From a checkpoint of a small transformer trained on Wikipedia: vocabulary 32000.
MLP neurons of a small language model. Each row is named by its layer, matrix (gate and up: input weights) and neuron, and shows model dimensions 320-447. Each number is 128 + 24 x the weight over its row's rms, rounded and kept within 0 to 255. A neuron's up and down rows have the sign that makes its largest values positive.
After each neuron's rows, "fires on" lists the tokens most often at its 100 highest values on Wikipedia text that the model never trained on.

L3.gate219 [140 112 104 119 170 101 109 148 136  98 145 133 136 128 114 129 109 118 105  69 135  98 128 155 118 104  94 161 133  99 127 128 161 132 147 149 142 159 114 139 110 119  90 133  97 110 153 122 113 168  91 127 140 147 130 139 145 142 114  72 122 119 142  87 139 121 120 119 110 171 129 152 143 134 119 140 148 142 149 128 109 137 145  92  79 143 143 155 126 151 128  49 188 124 112 115 143  90 121 102 130 159 131 107 156 166  88 146 127 190 124 130 106 135 121 131 156 179 138 124 106 107 138 110 150 137 152 110]
L3.up219 [138 163 193 106 136 148 137 154 122 142  96 132 107 109 124 116 138 133  99  92 146 145 151 132 149 159 111 150 146 155 156 112 166 126 111 114 109 120  89 134 127 123 145 148 137 124 135 142 129 135 113 129 109 131 146 155 101 179 127 123 154 193 127 107 138 116 121 139 121 146 112 127 133 142 129  90 130 150 144 126 144 164 130 140 106 136  72 108 128 123 155 110 147 133 153 102 126 106 161 136 134 123  79 156 149 150 108 155 128 154 127 143 152 142 129  89 120 155 173 111 124 153 147 127 135  99 151 113]
fires on: ",", " /", " and", "er", " or", "ly"

L6.gate544 [136 122 116 143 102 119 126 180 126 136 172 146 139 124 147 125 123 109 124 112 117 101 147 102 121 130 115  94 144  98 135 125 154 129 146 114 152 104 110 147 160 119 122 167 117 130 185 121 130 109  84 111 107 125 136 148 143 118 133  94 105  64  97 129 164 126 120 139 150 120 109  69 115 188 102 114 137  70 166 104 150 110 114 141 152  89 163 138 129 132 139 147 115 104 116 134 148 160 152  81 140 147 122 131 113 187 129 153 119 136 134 163 125 140 144 158 139 130  98 125 130 131 110 151 103 123 158 162]
L6.up544 [121 151 123 147 189 133 103 151 132  93 117 104 163 123 136 137 112 123 118 120 168  97 157 112 107 118 152 115 110 104 120 103 136 153 135  99 154 115  93 172 127 165  91 135 137 124 118 105 130 139  95 105 122 151 114 136 174 141 104 127 142 116 121 156 155 126 206 111 172 106 108 134  75 139 132 120 109 104 117 140 126 140 119  98 158  74 134 160 154 119 126 139 129  91 131 175 154 120 127 159 130 115 116 150 108 123 129 120 164 152 123 128 123 108 102 131 154 125 127  90  56 147 146 128 191 135  94 116]
fires on: ".", "\n", " \"", ",", ":", " $"

L3.gate807 [158 172 156 159 157 127 106 165 141 105 130 135 102 139 142 126 110 182 134 118 111 137 111 129 120 130 135 125 107 158 117 141 129 121 115 104 161 123  86 138 146 133 142 121 124 140 107 116 125 174 138 180 179  97 144 111 119 151 123 137 128  99 131 119 168 117 134 100 105 157  73 109 136 101 158 146 108  95 162 126  97  91 120 116 136 168 110 129 133  88 117  99 194 107 119 143  96 160 111 134  87  83 154 107 140  95 176 116  72 126 105 107 147 115 128 163 143 132 180 126 105 110 114 143 164 127 159 127]
L3.up807 [155 114 121 155 182 116 129 141 138  99 111 166  84 114  93 111 122  86  90  97 140 154 109  80 112  85 148 142 138 122  98 115 113 132 133 120 136  66  99 171 140 129 132 111 127 115 128 124 165 173 115 159 143 112 146 122 135  77 130 160 110 178 130 129 167 143 120 117 126 141 143 157 124 131 158 132 138 126 160 132 100 110 124 111 131 115 166 155 132 120  98 107 164  80 127 131 114 144 146 112 105  63 141 119 146 108 108 123 129 157 100 128 179 118 113 145 107 122 136 125  67  98 150 106 131 120 127 140]
fires on: "R", "D", " as", " designed"

L3.gate456 [145 151 131  84 124 182 136 112 163 160 148 135 148 135 117  99 119 127 103 145 121 108 154 116  84  86  98 145 121  99 135 109  94 131 113  94 108 117 109 123 124 147 116 114 160  82 136 112 130  97 120 123 182 125 116 144 152 127 110 120 119 132 154 112 148 196 105 153 155 139 144 151 112 106 149 171 182 127 161 124 109 137 167 148 149 152 125 126 151 150 139 121 112 160 128 151 104 125 184 119 122 114 132 114 123  85  95 111 162 148 147 146 164 108 137 125 120 120 143 129 181  93 130 134 135  82  96 104]
L3.up456 [164 140 103 172 158 129 108 145 125  95 144 117 164 141 110 114 129 132 123 120 123  99 129 162 151 109 146 161  68 107 101 164 183  94 131 133 119 132 130 123 109 143 156 172 133 123 171 114 100 167 116  86 104 141 148 128 187 135 111 121 139 156 111 103 143  90 119 140 110 175 108 104 162 181  81 119 154 147  92 131 111  96 178 159 108 127 117 140  88 144 109 135 140 135 134 132 124 143 124 115  96 151 131 176 120 131 144 111 149 111 134 133 144  97 148 164 119 123 106 107 116 107 125 128 153 111 136 130]
fires on: "\n"

L3.gate870 [102 132 136 134 122 135 144 110 136 104 182 160 110 130 160  92 134 131 129 126 110 157 123 127 165 133  73 140 131 102 113 164 139  84 142 131 122 109 130 110 101 140 134  92 114 108 142 122 142  84  98 122  90 171 104 129 177 150 161 135 105 125 157 105 148 136 145 112 142 120 148 113  93 147 147 163 107 164 161 125 125 137 125 174 113 121 124 147 120 186 125  86 145 104 116 130 173 136 169 152 152 186 154 123 124 144 150 154 107 129  84 146 124 127 118  76 119 159 130 123 128 191 114 116  83 144 120 133]
L3.up870 [149 113 123 114 205 124 136 189  73 132 154 122 140  90 130 169 165 187  97 138 110 149 152 139 113 120 129 110 154 112 167 174 143 131 168 131 134  76 125  90 134 110 176 122 120 123 104 124 132 133 126 113 103 143 151 143 142 134 124 167 112  90  96 143 161  91 139 138 131  99 108  92 123  93 163 128 103 156 125 150 113 160 112 141  94 127 122 101 154 121 131 123 123  98 156 130 119 103 153 139 119 102 120 128 121 125 104 139  99 130 121 138 127 127 121 106 104 113 121 136 104 116  96 150  95 127 107 109]
fires on: "ing", "ers", "st", "ating", " Team", "s"

L3.gate819 [121 145 120 122 128 140 106 134 150 124 165  87 148 111 117 106 123 127  73 140 135 130 116 118 125 173 108 118 125 180 125 116 131 103 123 124 157 139  96 103 123 160 120 139 131 150 103 118 156 142 106 154 115 108  97 126 124 138  88 120 164 175 109 158 139 103 141 155 142 131 131  74  94 137 123 171 141 161 108 139 106 136 135 107 148  81 112 142 126  93 135  91 132 135 161 157 127 151 183 156 127 129 142 113 121 125 115 108 119  97 153 106 137 133 151 173 131 155  89  96 152 115 139 180 105 156 105 114]
L3.up819 [113 148 141 151  85 101  98 137 124  81 177 105 117  84 124 138 155 117 105 175 116 123 107 162 119  95 152 126 130 184 101 129 156 142 160 146 128 138 146  92 138 162 113 162 113 125  90 157 110 101 106  55 117 135 161 163 139 141 135 128 101 117 110 130 129 103 143 163 145 134 129 111 143 113 116 152 154 129  77 115  98 103 134 111 129 126 130 122 142 130 104 118 129 113 138 162  83 131 117 151 140 178 136 142 111 126 141 148 107  80 146  99 168 155 126 147 134 131  96 128 113 122 153 132 155 155  99 134]
fires on: "\n", " |"

L3.gate270 [114 165 133 138 124 143 168 132 127 122 134 166 130 150 138  75  88 150 139 106 148 137 126 147 120 148 147 145 132 111 123 145 151 121 108 113 137 137 175 136 146  92 163 116 112 113 131 136 109 142  93 127 132  70  87 133 166  99  96 112 125 126 126 117 141 133 134 163 164 117 143 101  89 125 153 110 146 124 137  99 104 146 158 101 143 140 138 160 137 111 162 137 151 105 148 136 143 141 130 143  76 115 141 149 125 148 130 136 138 131 146 150 130 120  84 135  99 160 137  95 164 206 154 148 177  66 141 109]
L3.up270 [140 144 149 130 134  96 148 153  81 117 128 117 123  99 150 115 112 126 148 112 103 137 140 171 119 169 133 102 131 141  98 128 133 139 112  92  96 121 161 139 108 105 110 173 151 137 141  95 125 119 110 124 130  98 101 140 129 106  97 106 101 123 126 126 145 119 120 187 145 120 113 105 153 129 159 120 113 120 133 114 113 161 121 107 108 136 122 135 108 112 135 144 126 110 137 129 130 112 115 148 103 114 143 121 143 107 123 150 153 144 129 166 114  94 167  72  85 134 152 134 102 184 121 134 129 120 135 105]
fires on: ":", ".", " |", " of", " Total"

L3.gate439 [125 143 140 133 107 156 158  64 126 168 168 128 136 117  79 148 117 176 132 109 129  64 127 139  75 140 165 108 144 134 112 133 122 120 133 135 119 139 137 104 111 143 160 105 136 110 154 130 127 141 167 141 123 167 128 123 114 140 117 108 119 120 161 127 112 155 138 150 141 128 117 118 112 122 134 136 116 129 111 138 131 141 136 184 131 129 112 207  83 143 134 136  97 146 125  88 217 146 112 119 146 116 152 144  89 115 154 112 120 156 116 183 133 105  79  82 166 143 117  94 119 156 136 197 119 104 109 127]
L3.up439 [160 126 137 168 114 164 123 139 131 114 119 102  96 156 118 133 154 152 112 124 108 113 140 133 113 115 116 120 129 137 154 124 108 175 143 141 122 153 106 123 128 129 122 128 153 103 120 138 106 112  83 139 101 128 132 115 153 184 103 113 173 185  66 133 128 144  86 193 145 145  91 181 166 133 120 129 126 132 146 130 106 156 126 105 144 139 167 113 108 105 104 151 122 148 171 113 130 151 132 116 118 125 144 109  99 127 117 109 101 147 128 153 121 122 128 132 138 142 144 179 135 160 114 127 138  99 105 144]
fires on: " was", " worked", " held", " served", " working", " work"

L3.gate857 [133  89 138 148 123  99 139 129 135 156 152 123 119 142  94 143 122 115 186  99 169 133  92 152 147 126 113  94 121 134 118 119 130 114  90  84 139 165 165 128  72 110 138 114 117 102 155 104 134 105 126  89 128 122 130 149 102 103  77 130 138 115 144 141 138 106 105 118 113 136 157 122 148 144 144 153 111  90 158 114 156 132 172 145 147 133 137 104 144 124 157 156 119 143 140 152 138 135 107 146  80 126 137 125 145  73 141 118 124 110 146 116 146 119 124 147 131 158 139 153 154 142 149  90 136 157 152 131]
L3.up857 [133  91 103  81 109 139 133 135  89  89 154 153 112 139 104 126 121 161 157 133 122 131  97 137 154 134 141 120 148 121 115 170 151 122 144  97 105 136  81 126 115 178 129  70 120 122 132  82  97 144 126 118 121 182  93 152 128 160 132  94 140 130 109 130 134 119  85  79 136 111 145 159 110 122 117 135 119 111 130 142 156 124 121 135 100 145 158 119 131 119 138 118 116 132 130 159 125  95 163 129  77 142 120 149 117 142 126 142 119 105 200 134 123 106  86 163 125 124 128  90 154 140 132  85 170 152 165  94]
fires on: "\n", "N", "-", "'", "."

L6.gate291 [112 181 118 144 135 156 139 155 133 134 106 142 131 142  95  94 119 113 136  88 141 119 123 177 101 166 135 119 167 130 147 141 149 123 127 152 123 115 132 158  82 133 106 103 132  95 122 149 105  72 116 148 125 151 119 130 144 113 140 148 134  76 118 120 133 103  95 118 107 113 135 122 126  86 115 116  98 107  86 138 106  97 114 132 102 174 168 168 119 130 119 149 141  93 128 131 132 149 153 136 107 126 118 152 124 187 127 114 130 148 125 151 113 137 138  92  94 129  96 104 122 106 128 143 128 145 100 156]
L6.up291 [124 168 118 105 162 154 147 120  92  96 153 137 139 125  87 111 170 110 104 128 161 141 123 158 118 145 104 152 154 149 177  68 123 136 150 108 131 117 123 120 145 177 148 121 102 152 152 138 104 127 115 154 110 128 115 161 139 170 119 121 124 120 134 115 150 151 153 121 114 128 115 141 114 131 152 110 117 146 113 134 105 104 134 142 107 147 141 110 117 102 111 140 132 118 122 171 118 130 185 129 102 161 158 161 134 136 136 128 131 133 147 103 120 156 109 126 149 138  70 170 146 111  71  97 124 117 133 127]
fires on: " the", " to", "s", " its", " his", " and"

L6.gate14 [114 141 124 181 156 106 167 170 161 162 174 142  95 129 132 145 131 133  86 141 153 131 131 143 101 108 126 124 152 122 143  88 147 144 138 109 161 117 117 147 142 124 133 117 109 146 131 140 132 126 147 136  96 177 163 116 147  97 124 135 147  86 116 127 161  92 132 114 174 113 153 134 124 177 108  45 110 123 120  95 139 116 114 111 109 149 116 127  89 131 120 155 178 139 143 111 154 107 127 138 107 169 124 150 104 156 135 131 116 134 150 105 103 146 162 141 160 121 120  90 132 145 137 152 163 139 121 142]
L6.up14 [116 110 149 126 120 157 114 158 121  93 172 138 134 169 104  77  92 118  81 124  99 156 115 158 121 119 136 165 105 154 118  95  86 165 131 129 115 109 173 125 151 132 116 148 134 118 150 130 159 147 102 130 137 162  94  89 150 131 118 120 130 160 159 139 103 124  93 135 124 153 153 111  88 125  90 153 121 159 146 122 140 139 147 154 140 144 142 145 135 135  99 131 151 154 175 136 166 103 129 159  80 154 146 149 132 126 114  99  72 134 130 161  73 108 129  99 139 141 131 132 108 148 138 171  92  91 148 112]
fires on: " the", "s", " his", " is", " a"

L3.gate213 [144 120 173 145 103 144  98 152 148 127 117 139 117 154 110  87 219 144 125 149 131 142 101 138 105 126 111  89 182 105 146 133 101 134 119 149 138 113 162 149  97 179 103 141 145 135 117 130  79 115 163 120 135  75 169 138 153 130 166 116 136 160 144  89 125  89 100 143 118  99 153 166 130 123 119 105 111 130 133 160 169 141 107 150 122 139 103 138 107 148  79 134 120 111 117  56 137 153 186 114 127 166 111 144  62 126  99 124 148 157 106 141 162 135 147 110 171 146 110 149 115 125 111 140 181 158  96 129]
L3.up213 [181 111 130 157 150  81 123 139 174 118 151 172 132 162 132  97 130 138 122 132  94  69 113 110 140 134 154 158 118 138 127 110 140 133 137 111  93 102 137 168 138 106 165 158 124 130 107 133 123 134 166 120 122 177 142 141 119 116  80 208 157 115  90  67 107 103 106 131 126 172 114 115  99 134 145 109 172 131 114 159 171 101 161 151 119 133 116 113 151 102 126 130 114 139  75 116 106 125 122 108 132 173 154 118  97 136 120 106 132 116 129 121 142 134 146 128 137 121 104  70 106 136 170 137 124 109 147 121]
fires on: "\n"

L6.gate20 [152 161 105 166 109  90 112 113 134  89 166 154 137 128 153 129 147 127 126 134 161 180 146 154 187 139 150 107  97 112 123 174 133 171 119 145  93 147 133  87  95 138 128 142 122  94 121  86  99 121 155 129 160  99 151  80 164 129 143  88 118 114  84 127 135 155  95 134 143 115 122 136 125 171 170 125 143 132 163 163 149 172 113 123  90 118 103 114 114 141 148  98 110 149 124 125 134 132 172 144 140 111 131 143 110 129 119 133 196 106 152 151 165 119 121 169 160 112  86 139 141 148 129 133 142  85 150 115]
L6.up20 [130 150 118 123 107 102 137 103  72 104 145 176 196 100 159 108  86 102 161 168 117 198 154 123 166 125 118 117 122 110 166 154 125 130 168 126 122 146 150  82  96 158 127 144 154  78  95 162 117 134 149 114 122 160 147 132 148 133 109 136 115 121 130 149 136 147 108 127 176 110  98 117 145 162 152 148 125 132 122 122 116 141 137 131 134 138 166 108 122 160 153 104  83 131 142 102 110 132 127 143 121  82 152 138 159 105 116  86 184 132 135 116 180 122 123 128 144 124 104 152 111 115 167  97 187 127 120  94]
fires on: " St", ".", " Saint", "s"

L3.gate10 [110 134 153 148  86 141 153 138 135 147 118 144 148 146 168 145 157 140 136 155 120 128  70 112 143 136 145 137 138 139 104 125 173 119 107 102 142 128 135 130 193 152 175 143 139 102 138 143 119 121 140 110 103 141  79 127 138 136 143 160 128 124 167 152 132  99 110 102 111 110 111 149 153 108 150 141 159  72 121 144 134 134 130 138 169 134 170 159 102 141 105 137 134 139 106 151 158 175 113  97  90 100 145 166  66 128 123 176  92 152 117 145 120 122 126 165 129 130  86  94  91 142 201 129 177 119 143 179]
L3.up10 [ 98 107 154 147 157 137 154  98 117 130 158 132 135 142 122 170 137 148 121  92 125 147 121 136  92 140 106 144 127 110 101 142 123  89 142 118  80 133 109 131 142  82 131 120 164 127 130 111 130  92 125 138 137 130 152 129  88 124 117 118 114 110 121 109 152  81 135 148 137 123  53 118 117 141 122 118 151 112 159  98 118 164 106 121 164 128 164 161 138  85 124 100 184 149 145 118 180 143 106 109  92 128 124  77 118 133 120  83 120 161 148 132 118 161 190  83  92  94 143 104 148 127 138 101 133  85 147 118]
fires on: " de", " al", " of", ":", " no", "i"

L3.gate151 [161 108 116 127 123  99 154 150 107 108 120 104 102 121 100 110  98 138 124 131 103 163 105 134 171 124 126 153 148 114 135 135 123 104 100 149 110 135 170 177 139 120 127 116 105  92 112  68 138 171 100  96 110 108 166 118 125 146 123 152 122 111 151 114 158 156 127 126 120  97  87 145 118 129  92  78 119  90 120 126 137 134 133 180 104 115  79 157 106 147  97 135 103 158  91 165 159 109  75 174 142 131 157 122 148 147 127 114 101 131 154 123 115  80 117 116 122 128  92 100 108 139 145 106 112 112 103 111]
L3.up151 [138 113 145 110 143 124 117 111  94 127 163 127  99 110 100 113  95 164 108  77 126 198 135 120 116 128 107 132 111 179 147 126 112 159 124 147 120 149 131 146 123 146 159 157  84 133 141 136 103 109 137 115 133 133 107 146 122 117 149 136 150 127 132 108 125 123 120 136 143 136 146 108 125 189 124 168 127 110 132  88 161 142 190 159 128 127 149 113 120 131 132 130  92 159 114 148 127 139 120 136 151 108 156  94 141 153 129 125 147 124 141  99 108 109 141 113 130 116 143 172 143 117 108  87 140 129 147 137]
fires on: "D", "N", "Y", "W", "C", "T"

L3.gate375 [ 90 128 133 108 110 166 144 113 144  99 148 140 123 103 136 115 134 114 141 119 113 159 190 143 117 137  91 141 142  92 172 145 123 121 121 162 147 176 103 117 116 136 172 141 119 124 156 155 148 132 116 127 117 157 143 150 132  97  76 152  30 112 138 158 108  86 123 120 104  70 143 118 146 149 169 109  60 107 109 114 136 158 153  94 126 148 157 102 112 135 175 150 113 131 135 108 130 117 118 137  99 121 166 169 148 170 133 142 144 100 126 134 106 113 117  76 107 111  86 118 144 114 116  94 120 125 132 142]
L3.up375 [141 102 155 162 164 152 175 104 104 114 211 135 114 122 134 127 139 145 107 112 129 148 176 181 131 127 134  90 146 116 148 104 122 125 141 130 148 135  82  93 110 120 160 139 144 149 113 132 148 130  91 148 147 131 152 132 181 109 104 131 127 133 147 167 133 128 170 108 134 118 153 181 125  87 143  75 119 119 151 107 137  83 148 110 141 117 187 106 117 103 129 150 118 135 145 148 134 142  86  94 137 115 136 153 145 133 147 140 102 124  99 174 126  92  95 129 116 154 111 136 148 150 134 129 123 175 136 132]
fires on: "s", ")", " "

L3.gate12 [168 147 167 160  99 155 182 189 110 104 146 114 148 133 131  92 148 169 121 124 129  97 160 100 137 135 112 121 150 109 110 140 152 132 109 167 104 159 147 177 172 151 133 162 115 132 146 159 105  88 125  95 108 131 121 156 156 114  86  89 146 116 124 113 134 122 123 152 116 160 167 117 152 132 104  94 128 121 121 118  70 123 140  96 134 118 183 162 132 164 123 145 149 111 135 139 118 162 121  93 131 160 132 144 133 172  81 135 142 139 114 147 148 144 136 128  96  86  86 129 117 103 120  91  76 105 143 138]
L3.up12 [124 184 132 129 112 134 123 154 114 117 136 136 132 147 127 146 117 152 151 165 143 114 141 103 171 175  98 163  98 128 104 103 162 139 130 146 147 128 124 120 157 146 125 106 103 103 157 138 131 100 153 134 115 164 155 144 116  56 111 103 117 102 105  97 123 138 164 126 133 140 153  66 130 158 122 122  97 172 116 160 103 114 127 126 141  85 118 106 160 146 169 105 136  88 150 146 152 148  71 125 121 160 144 134 100 170  86 115 126 122 124 124 125 162 129 116 196 119  67 102 124 111 165  86  98 143 132 112]
fires on: "\n", ":", "):", ","

L3.gate552 [138 129 133 163 129 121 112 129 150 111 100 103 117  92 154 132 123 106 105 116 145 111 121  92 127  86 111 111 121 145 116 106 128 141 118 104 127 140 110 122 131 117 100  86 134 129 139 110 137  75 124 163  92 158 147 144 129 105 119 130 133 131  79 133 159 104 100 118 130 160 166 123 152 150 111 127 161 161 156 154  72  78 106  92 129 131 116  76 107 128 134 105  90  66 176 166 142 123 104 115 118 141 145 128 145 162 106 154 175 122 120 134  92 115 145 112 179 133 135 129 110 141 135  86 152 104 172 127]
L3.up552 [163 162 160 141 132 132 161 162 176 130 113 113 113 148 128 101 126 132 134 159 128  51 129 125 124 156  96 105  94 175 150 109 167  80  56 107  88 126 124 114 149 132 100 116 127 110  97 129 157 144 113  75 124 112 160 122 117 128 119 102 118 131 159 120 111 128  68 148  97 125 138 173 166  80 135 147 139 156 138 143 111 154 108 117  98 150 139 143 123 132  90 138 105 148 121 174 109 139 169 118 146 109  88 131 139 135  84 139 118 184  94 112 129 128 122 147 133 113 141 133 144 129 107 140 170 167 142 129]
fires on: " and", ",", "ent", " or", "al"

L3.gate513 [152 133  75 145 109 119 161 133 109 183 129  79 161 105 132 165 113  96 145 124 100 117 130 148 135  81 128 123  85 152 120 120 147 154 185 104 152 116 113 126 135 147 134 101 132  88 140 150 136  92 155 134 113 107 143  97 169 116 133 128 139 119  81 122  81  98 170 113 136 143 125 125 102  95 127 115 135  57 161 145 137 104 137 133 140 133 171 126 177 142 160 145 152 126 154 100 133 112 111 117 115  99  86 184 116 140  85 101 112 127 164 124 146 145 117 119 130 172 120 144 133 145 141 114 128  88 130 103]
L3.up513 [ 94  97 137  86  88 145 138 146 101 124 123 108 146 161 108 114 135 101  76 154 150 150 141  77 111 114 162 142  79 120 135 155 134 109 158 176 132 122 100 146  80  83 102  85 155 113 118 115 131 109 129 129 133 107 120 150 120 130  78 162 158 121 147 150 168 125 155 103 171 168 101 125  86 136 116 144 108 101 122 126 135  87 134 171 112 124 103 123 104 152 158 182 171 162 138 151 113 132 132 146 113 161 155 120 164 130 123 104 142 144 126 120 170 112 128  97 143 116  85 155 109 167 146 125 126 143  90 160]
fires on: " de", "a", "'", "s", "er", "th"

L3.gate64 [129 133 111 135  90 135 116 113 121 109 153 117 138 154 124 109 146 141 161 138  77 170  74 124 128  85 151 123 138 117 103 115  87 124 107  99 122 138 143 158 108 130 150 153 123 131 140 150 106 125 127 125 126 110 124 132 149 133 108 144 126 108  81 135 103 108 110 164 112 121 161 144 163 135 144  96 144 107 112 129 137 121 128 149 105 127 105 138 122 145 128  93 104 130 137 111 140 141 130 108 165 112 139 146 154 131 171 130 107 119 130 100 178 133 127 173  92 117 121 149  93 159 120 100 151 132 106 105]
L3.up64 [170  81 121 155  91 135 148 143 138 127 144 166 130 123 153 165 111 157 167 174 105 123 115 146 108 128 127 132 120 119 126 120 101 116 170 146 132 163  99 112 116 146 121 160 153 107 131 135 131 106 150 118 107 120 135 133 141 115  96 107 145 147 179 107 123  95 132 119 118 148 137 173 140 140 125 126  85 111 118 141 151 135 135 114 146  99 157 115 127 112  82 106  93 140 146 102 106 108 123  91 161 122 148 139 175 151 124 160  93 124 133 106 155  89 141 123 118 118 142 112 150 165 143  72 136 149 147  79]
fires on: "s", "'"

L3.gate539 [163 131 100 138 108  96 127 141 132 100 142  96 132 164 161 104 127 110 139 138 164 150 111  89 173 133 119 165 131 146 117  76 110 155 133 135 152 146 141 148  78 152 119  90 139 147 139  93 129 169 124  85 136  93 141 143 140 115 127 129 115 156 138 116  91 103 145 105 126  83 165 145  87 155 142  87  89  95 122 103 163 158  91 139 130 145 166 128 114 127 141 131 141 156 106 154 117  95 109 121  65 138 117 137 160 115  96 126  92 138 163 115 104 119 146 122 104 139 144 104 139 141 143  90 133 153  97 115]
L3.up539 [103  92 163 155 161  75 111 131 150 147 117 123 154  80 125 109  55 168 134 108 101 128 149 156 153  85 116  67 130 183 142 171 151 117 113 146 112 121 143  99 139 156 125 140 127 101 139  98 126 103 192 118 129  83 156 108 140 166 149 126 113 142 184 113 155 111 114 174 114 145 150 120 130 129 111 161 108 119 125 123 131 146 117 127  96 107 124 137 142 126 117 151 128 114 141 119 146 151 124 127 146 107 100 179 112 146 103 143 135 132 151  81 143 121 161  99 125 173 137 131 112 169 126 171  96 188 110 115]
fires on: "S", "N", "D", "H", "Y", "ing"

L3.gate30 [113 127 117 114  97 111 134 115 117 105 128 141 151 143 131 128 114 122  95 108  91 105 112 151 163 118 126 145 141 137 111  90 133 133 115 113  96 137 105 160  88  80 133 156 133 143 115 105 131 131 120 131 132 116  91 116 112 117 159  77 111 140 108 137  93 136 124 133 103 125 161 127 145 167 122 115 113 153 131 139 130 123 104  97  89 129 178 123 125 146 139 161 100 135 136  86 121 135 161 131 130 108 116  73 232 121 118 127 109  94 100 146 125 122 120 121  97  95 122 135 122 153 110 166 115 104 133 134]
L3.up30 [133 103 141 116 112 177 112 146 116  86 119 188 111 116 173 123 150 120 124 183  95 105 158 146 100 162 111 161 156 148  99 117 129 155 133 120 106 160 143 110 142 142 120 163 116 132 117 146 133  77 187 134 128 150 111 148 170 126 120 116 116 178 145 130 104 111 137 105 138  88 138 160 100 120 119 126 146 117 124 159 128 122 156 106 130 102 162  96 120  92 116  95 160 121 169 128 149 179 165 140 125 143 131 152 130 130 145 150 135 145 128 109 157 103 115 113 110 117 120 103 122 134 149 107 126 130 123 142]
fires on: "S", "P", "s", "k", "-"

L3.gate822 [121 172 136 149 110 141 128 118  82 118 134 136 135 131 117 113  99 117 117 103 157 176 165 151 134 136 111 101  93 121 117 119 128 146 183 110 135 158 138 139 126 134 102 114  77 116 133 173  85 154 116 152 124 140 160 113 162 102 163 134  76 107 181 133 128 136 130 128 108 149 122 100  98 133 153 103 110 119 143 152  97  99 143 148 134 109 115 151 139 116 150 101 114  63 150  89 121 128 138 132  84 166 137 135 127 122  95 137 132 135 150 127  74 145 123 140  87 118 159 142 172 110 155 115 151 186 180 127]
L3.up822 [170 135 148 161 130 160 136 130 118 134 157 115 100 136 105 105 104 105 110 101 111 118 118 112 131 106  98  96 120 100 145 146 111 123 128 167  75 135 160  99 144 107 165 170 126 146 131 134 109  84 167  89 109  85 153 149 157 120 140 119 162 166 120 160 119 103 120 147  98 114 122 140 108 148 147  97 128 131 119 113 104  86 128 151 149 103 102 141  58 101 117 118 123 149 165 109 159 133  92  93  75  78 129 132 157 170 140 105  84 134 141 159 116 102 139  78 130 118 130 132 124 147  86 123 142 158 156 129]
fires on: ".", ")", "ive", "rine"

L3.gate185 [123 170 106 173 140 152 152 155 177  99 134 143 122 106 154 144 123 146 178 134 116 112 146 124 127 117 118 135 141  98 155 137 115 118 109 170  94  96 152  92 157 144 121 189 165 130 142 126 134  92  98 123 117 111 115 102 159 146  92 136 115 140 140 137 151 130 112 150 164 137 118 134 142 126 179 123 112 108  99 141 158 121 176  75 151 152 174  91 149 109 135 121 182 149 141 188 105 145 114 110 165 117 168 144 103 148 158 163 136 144 133 131 176 111 126 125 143  97 137 104 128  69 136  84 118 137 114 150]
L3.up185 [154 146 198 176 140 131  70 128 111  70 128 155 138  84 163 112 118 173 156 143 121  76 153 169 116 136 130 101  75 147 124 111  78 144 109 188  89 129 137 122 144 147 130 171 160 128 120 139 116  94 116 141 152 135 161  78 158 153 134 147  99  95 124  59 149 140 129 137 124  78 101 144 172 155 140 143 117 145  94 108 145 117 121 105 130 149 148 146 124 102 106 133 136 196 112 127 139 128 112  85 128 110 133 134  81 177 114 124 104 141 138 104 165  92 116 124 134 111 105 146 152  94 111 121 160 117  91 126]
fires on: " is", " was", " place", ")", "=", " a"

L3.gate719 [151 113 112 101 108 152 144 126 153 156 114 139 156  50 148 167 133 140 156 184 162 128 102 125 152 138 159 110 120 121 100 124 139 135 146 100 147 173 140 162  94 170 124 129 128  68 100 148 119 112 194 129 102 140 153 126 138 110 121 142 147 100 149 149 161  87 123 121 149 119 101 105  76 100 119  86 134  85 117 130 142  98 108 150 137 104 118 127 132 117 147 144 115 159 131 179 161  61 143 151 159 125  91 126 111 132  99  97 151 171 121 152 126  70 111 143 105 101 104 107 140 156 147 115 121 135 113 135]
L3.up719 [126 121 208 118 134 164 129 159 102 155 112 126 118 129 118 114 123 104 173 122 170 141 157 119 168  82 159 125 102 161 119 117 189 153 126 113 131 121 140 124 118 112 146 141 138  94  93 126 145  89 143 130  94 129 146 167 131 125  95 108 102 145 114 167 134 111 126 141 134 114 168 140 113 142 129  99 146 130 162 113 168 118  89 125 153 147 146 118 132 119 139  97 158 159  57 105 115 111 135 146 130 138 132 118 137 102  99  83 157 169 144 144 111 169  97 129 161 130 151 124 113 118 149  77 135 143 138 105]
fires on: ".", "a", " and", " &", "s", "'"